config = dict(
    n_layer=9,
    n_head=8,
    n_kv_head=8,
    d_mlp=1024,
    norm_place='pre',
    attn_scale=0.177,
    tie_embeddings=True,
    parallel_block=False,
    lr_head=0.00943,
    decay_fraction=0.729,
    dataset='wikipedia_en',
)
MLP neurons of a small language model. Each row is named by its layer, matrix (up: input weights) and neuron, and shows model dimensions 48-175. Each number is 128 + 32 x the weight over its row's rms, rounded and kept within 0 to 255. Numbers have three digits each.
After each neuron's rows, "fires in" lists the words (lower case) most often at its 100 highest values on Wikipedia text that the model never trained on.

L3.up333:123126119126117156197131126097139128089097123061154189126096120129118150118151140049138149138135069138128137089113167089132094142075135125107098105125084213139151186138138146121210154126182102109134125120090160147135120158093105139129177100135151180108121132154100151153183130114113135152171097105130180120147134104069143128112098070129123108161135205110180068090133108141128148097188
fires in: "and", "several", "two", "more"

L6.up900:090115205129155148104078173127126134137130144169147157134061124135148185091126188120115102143129212107137134072136138162165088141156090107145130106152085145131115123104161123112170137109154112021149093184145142135123127114115149170131168132126167122076109089089092114132112104124091133131133150147081192166165133201119114128122073094106131113158111098082145093162083128136104123129113
fires in: "the", "s", "new"

L6.up278:142145118136210130074165104177126093157154175141152080133107125116135092164087104127132110093089116101140101147114122136158119114076101117151127163137109189096141101106171137164136110146151137074226084102186147108144142160126132121135133195136119157109125110147141135099148115170095138111161118162124172120155128149122116158134126151124033163187133108136112114068098187148131124133114
fires in: "to"

L6.up987:109170127128145144130143133181134129148149160145132157149082102174118159140162102167109121148137120084076128097148132146089151134156086122143121168086115165157167094133156174144172101106181105154107109066146165097151177210107160125123101169163150135121091125142150065072134127115209112133116142179103082195089119180129113129111125134128076134103101126154115089098170150145092119151176
fires in: "which", "and", "that", "who", "they"

L3.up1010:145147133142115055128122122149146116116134061113104151067161103000115154096084154163106123083123147112133103147138122103169116123107185131123140080087095205065082069122099152128093082139114081109100111097108166110206129120166118123155120134129151154131121149114151108135151127161120119098119152159168109195111191137145111121099130136147184113117141056223128102151148105128171127134155
fires in: "died", "published", "announced", "started", "was", "began"

L3.up574:132045154154087133090168130136163113145152035103124143096078129136122135145110135108147188130133170133138198099087115092100138071120093109122132110155082101122105125121178139151130154132079141101121063120155153190069135137143079127189179139094195040134101101106124154139163121134137105165166171101081152103131097156166124102114118162108167105119079167102099144173147139123126168128172
fires in: "the"

L3.up9:117147104117174118159102156177145128152070162123077184175108130106138102172151115138139157126169102092195094127106125144147153147088154157132143124162138196120138145091121164094121080112165089128139119159091141144141141155122116145118114114189130123113125153096157093115088067122098227123073157169077116114186131088122161170089117100116172152094136086134142110092088133117128090109173
fires in: "be", "been", "first", "never", "also", "not"

L3.up826:086169097107133142152143137129164105135134085120164174097104074127153078108066112116154140089127118085123121123132109112193159098112099120137112162151051180134137099150109176071170127096171137084100043145111144152106192130146088147190184111203119116100128086141135153103148105090126128198122124064063149139131121177138141109125093138134140119111129068096143162129134110104108136114169
fires in: "a", "first"

L3.up852:179094147099158130079121120108196098182134175094085169181183137052136193139137064150151135152142112071076122099098167106096158144081177140159115148116154171160114075082112128116146134147177106150179111176088151054117148157098152193121077168145106164120115171157104095149116109156136148099127071138113162114103103079154108161107107116131112087144082164121171140138162157138077111118173
fires in: "can", "will", "would", "should", "could"

L6.up292:118136159168180147182171142119125154137103144162185130094151112121123172138116120121057083149068101111128156112145148173138192154172088130116174144105139124131111151150142158102170117162144107134160144116149153102153091154148065066153153176150130118098184179167152163111138134134102124210090033138069114053142132135102106107088162101125122092086184159096163114099073190073100113106143
fires in: "one", "this", "a", "another", "each"

L6.up19:173152108097117064178129079159127161148088129094160093147048123081150095150123130113118095143098133143145145117095150142201152118133131143092140196185109148131132157195124145170166170084130153104068107104101152116094088139112130133134119087122142151128105175115125090095140123047167126141176173083084153137196143130072115143135081175147164094092110111102114152124078106111142112108166
fires in: "an", "more", "most", "almost"

L3.up471:146137102141168113182117157125184128149115144137133136059146134121137132093095119089089147156147108135166112100141186130151177164116142051042159154162101169115188159160153162163194189141085097065120071113103156139126134165087084152107139135162139119153062080092109144108177137113160138148194130136107131117148138164143104151070123120139102067123156155057168096132157084115157088115151
fires in: "most", "each", "east", "north", "south", "west"

L3.up843:107105129156147058112110128141100115104176160143158162077131092143128140129117171140098098123180187108135168159140160122176067131181148081106106060141148172141084095114219128125115115125137139080124104144089150096144099122157130106141140155144107166129075079107081126062129155108109124079156066148067131153125107142038067092094152108068135135159129074124118058189157126147109140141124
fires in: "his", "of", "the", "when"

L6.up877:108132185166143131194141149117159121156136170123169094144130146150139174127149145094118052152155184106097149078133120130170127122154146134113115161107112174069086180159129150166138138062134073136137092081106152132104123143134123111174151124107129105079123067157097124121148123165103184113091143046152126092098173110101156081142105128127173094059054062115121166138110153112133119137143
fires in: "an", "code"

L6.up817:096167141139101070152087166168131142166156128119168134049147098182117124129075118125110088086193162076072122143169136131123130145138099126095110122138048172114146107100190200157169131119180122087097055114036161114099139181175140123151130132174153146128064116100117115098112120124104161083112158138135152093084123154090140106129148053125126117165122126110146115123129114134096105099164
fires in: "its", "april", "march", "december", "may", "january"

L3.up228:172123060117096124112163108090200130191155114098156120157164097064138142172097123089113097107149178136099151089126118130137118093151129156164075104129134144166136063081134148080155163127111158141160111162126148156105129159115104146199123171179092139117169149160075110087101110178145087115126108062063154105098087175101074118156132118115080111160108069134138145199175096153123082146144
fires in: "of"

L3.up639:188071045183147169118140121145133168123129123118149138144122094141133184133099144155099072148127170152086184121103140104142031138177147205056180106120083115142120118106150127149136168119128183106131093122142145150149138203148141124165150157124125100134096072178100116089150133120133178087152121134082153075052145094127099173111111090104127124139102106101157110186154094099058127128121
fires in: "of"

L3.up990:104132162168181094106160141186143079118119098104126126126112084133125130166145135120169155097140134102158146157103122081197108117093094121082085066143085156100110146132158138188075126142081073099128061085118152127113171092179080133127192117145135114110057114129120133060155153101113128146170139166072120119169107126066127112126136085122150135141168088159100128065179157165187157134189
fires in: "with", "of", "received", "released", "made", "described"

L6.up274:177203068131135112120135165131121095065145119118144145136068109096122128146095131116169134102150193104090166136109164144165083132128113130095125112118078163097154111115138167123133137159161147080122076115064169206099084168211138123166110154136163133087058115145145097110122107135115151129123106172107098125088138150107106135055164117118123107143121122175174168118140138127125113081145
fires in: "october", "november", "january", "december", "april"

L3.up863:128085128142119153123111088171123110119119121192136161117154053105139057180105113132140093092056143070111161170098112162160069097112138174146152126172172117126087144114125125138142056129099122149158120155134162122133169139145125096199117135149084089075105091154161112091115151116105091074137058181096118166139118132147094183141104123130062102097135092096091136104140085105121128086164
fires in: "of", "2021", "2025"

L3.up960:106191164108086144094158101148097115139128123136106118102182103127129114157120133097094191097108134139073127134147122154227141175131169137137121077137143138077046138110155140110111082118120120150137114076086164134134156141157046050122185176185152154106072115133173108139134162104090179127152112133137132150171095153154061135113100082133140133088133068144173083098184126126125139110151
fires in: "in", "990278", "344167"

L3.up484:112110122160165093134184056175143072130104112133093152131108074169132182069145187171132086128112160128169160134092151151132144098123152151063137073082110136127110092128123128175115119103103134120099065081119150190157146098153130081144117136143154165124067117134108130068144157148132131115163101196040099134158159110118073129130092101125152196105114088095167145095177149127140139131128
fires in: "the", "of", "was", "for", "became", "his"

L6.up161:155102100065135118083138153145175093172100136164078140089141064107137149133121151072098140152143101132165069138099142152098172130125144186108173167111095170158127089108117241115167101137185146081067136146117151133102140117156140196149126128134124069116057119120173111097136142098128187171088150148127182159127143120123143141131114211132111178109164120098107058082118158072141100106161
fires in: "to", "could", "will", "can", "had"

L6.up366:092154149129187180112137114174159078123060133115103145101133104096135097152155096150114111140097095144147174102106136146142101125115170110124172090126136166183090128139118149127169083098115099077097090099070143107125130144119098114124149146103126106155102129138133099125164140180090133177160140152164129103153157141157051122099102102155111168073136062129177101135146121107143145110115
fires in: "in", "war", "third", "14", "0", "4"

L3.up419:092199118088187101134095160175151159088096089123120107113126117136132145155129131142138074148119169133100178157161184073162140091121058132068103064144114205110154158126124142145125131141170129090127076128133150159162116162151121112171096124132118172116064126153098160093142117159122204139174118131123144191116153135095108209129096083119107100092124144133091029124138118121120099115137
fires in: "however", "and", "later", "during", "by"

L3.up322:114162137152114158175105202121120085083151143106169145133101025170150122095087118085167170105153157138124101049127122081145129177135131109095096077171089149177124141122144216159102143102146130124199077112146165105132142151132061150093165127198116156127103116144126107118112118124144134167093058080121129124139148156077125096113119104109205139100129152097134085115172114137113129136131
fires in: "the", "this"

L6.up416:111162190089111124114103178076123131112128161083141080131167150135171109125170179043136092125123178175107117114158087104118125117150125119146113094185098133103109105149146174108165153091102151117169127125115134183107057211156075160103139098148158129116110160160100131126090172123094134138071100124085141151138102141062148130139164156076079081137160057099114120146182081172092115118126
fires in: "new", "marie", "united"

L3.up635:136171145110136087181109192154164172123136061097120171066105131150119146107143164103109165083146103112121081120145142103111135099154049111084145121170103146123146093026132124094189096147060148059094111144130159162131091119146136120159117113135141091119109078130103106101141136065135208148113140063147178177075132106116134180120119140126123107131159173095164084125125134142127123141205
fires in: "a"

L6.up844:144101152157180135142132104140176063079088123164167139106094129205126170147126129088071090129117139098124173117128103149103053111174149125076197149149131083142137155093149137110117119143108106077097074124077146133141189148121098176174181133089077068116112151112161102085158175128155143094174129135132191066186102106115066088115142109082179157121099098049138107113099149137100126122124
fires in: "his", "for", "s", "no", "her"

L3.up51:141073090137143216158103199106130109106140054164130129116164119147143164111119120157172090123084150163147146153102133160138106178151108140079088123110117126165132053103165167112180131149149054114100136081096170107184130170186127111181090140134134115115092092136108126081117141147140187122074155106160143164082198134126063183100096153102164131090141096130123116152138126092080102111158
fires in: "that"

L3.up229:105112119196154109112155132109106112091111130121132118060175112138127155120114149009092126143145131168076129110130135164116125164168103133157087132162148075109072154135180171168155129107172099134046098084104147144083049158127100131140090102137139120116143087137113138091124142093113120135171172124110238046156097081079089162070126156103152164102095129076163112126156122111123138115140
fires in: "and"

L3.up175:129107062059159148164086149173134171162092128167137129150169100100150140151118104192137098143192188139145191150130142145173141158095175136112113156092097208138107135170101125127112139191103097127120140125109143105158144119147146112104091151190092092111092177118124120102098074175140174130100141132072100155162123125102140207136130106095113138097101071134082093117112110122159071082161
fires in: "not", "never"

L6.up539:116042095138159093138109140146174106099104152125170127156125123124139176116109145129167134094191085044112116091102140116145091140187088092117075116188110149143168108131097135106142133157172097073108109139126154084156138140134143129116097142100090135102096168131129115084105145169216132133116057128099130120082127123187149088122119119134128149196156143128134126129060158112113104107114
fires in: "can", "or", "will", "would", "may", "could"

L3.up818:088100104114092178141163141136169109082139060094115154152135115118150140102099122168147104123179142080120138099090133118129086118175133155095159150140067118151120073105105136097170162081119167116160101131109146139111171149150146129187198134122140097131086113139098136136145154161136156094102124101151103095143126172158115093192043074126133088145113071112150132175096095060101147086171
fires in: "the", "a"

L6.up712:127163212125107175154097162147151174175164122137148098057091145128167108172080134147126131096166095110100168172164098151151138096108080133092070165141062181108150139160150172137124102084154101167133075124131124114131131161116114153098160118124088092128165120132150087142095146132165125091135134062116194148152174146180097159121110097147161140084057153106104136131132134127148055071142
fires in: "an", "antagonist", "anesthetic"

L6.up147:159139140180128120167146092127090083079070071147146121119128097171126128168033142084100171145152197102110113100126148087194071164105109064120066131141131122164097047116133125150121135145102127073146129091089143189107131126091163112147122177110123123123116116082185144045174166095105099071144154107142160116130120183121095103143122083130104141128143158137164118074129083122130101110122
fires in: "for", "of", "2003", "2002", "2004"

L6.up962:071137163138162104143079113099117191115118187141127070140119133137148165091105144060116085157123177105131197112120119112104118105137123144165117125152090124127094136158140150145182136082171057155108104156104135192102132154150072108165165090097161080086085139119133128126127143108116098157143168079100127129100137163103151096190103134029061128108125167086159135172059084159116184073169
fires in: "new"

L3.up83:176166101048159166161155104093136081142105127138146095161201134105137111126065190123082063149084167133078150130135170118127158066089094165125086115099143146138117112134128146064178100116137148090107081050158145136112127131176142125183111152155134110106121156151113119047154103151121131104143145084065201131146073075127059186194138117115094107172141096143133151098144145158117101129150
fires in: "by", "for"

L6.up212:141160076123186121138146070197221145133088131096073168178120100112136161093108154139155087106134133140087139094146170121112128127143067111068084062143090160122139089129119135178160117093176121105112126138134149188080146155124125113120111172155093204116087108148066113056128191147111138050164113195128089122130120135138146149138130146081096149145153061158119136134183128116082103083124
fires in: "in", "is", "for"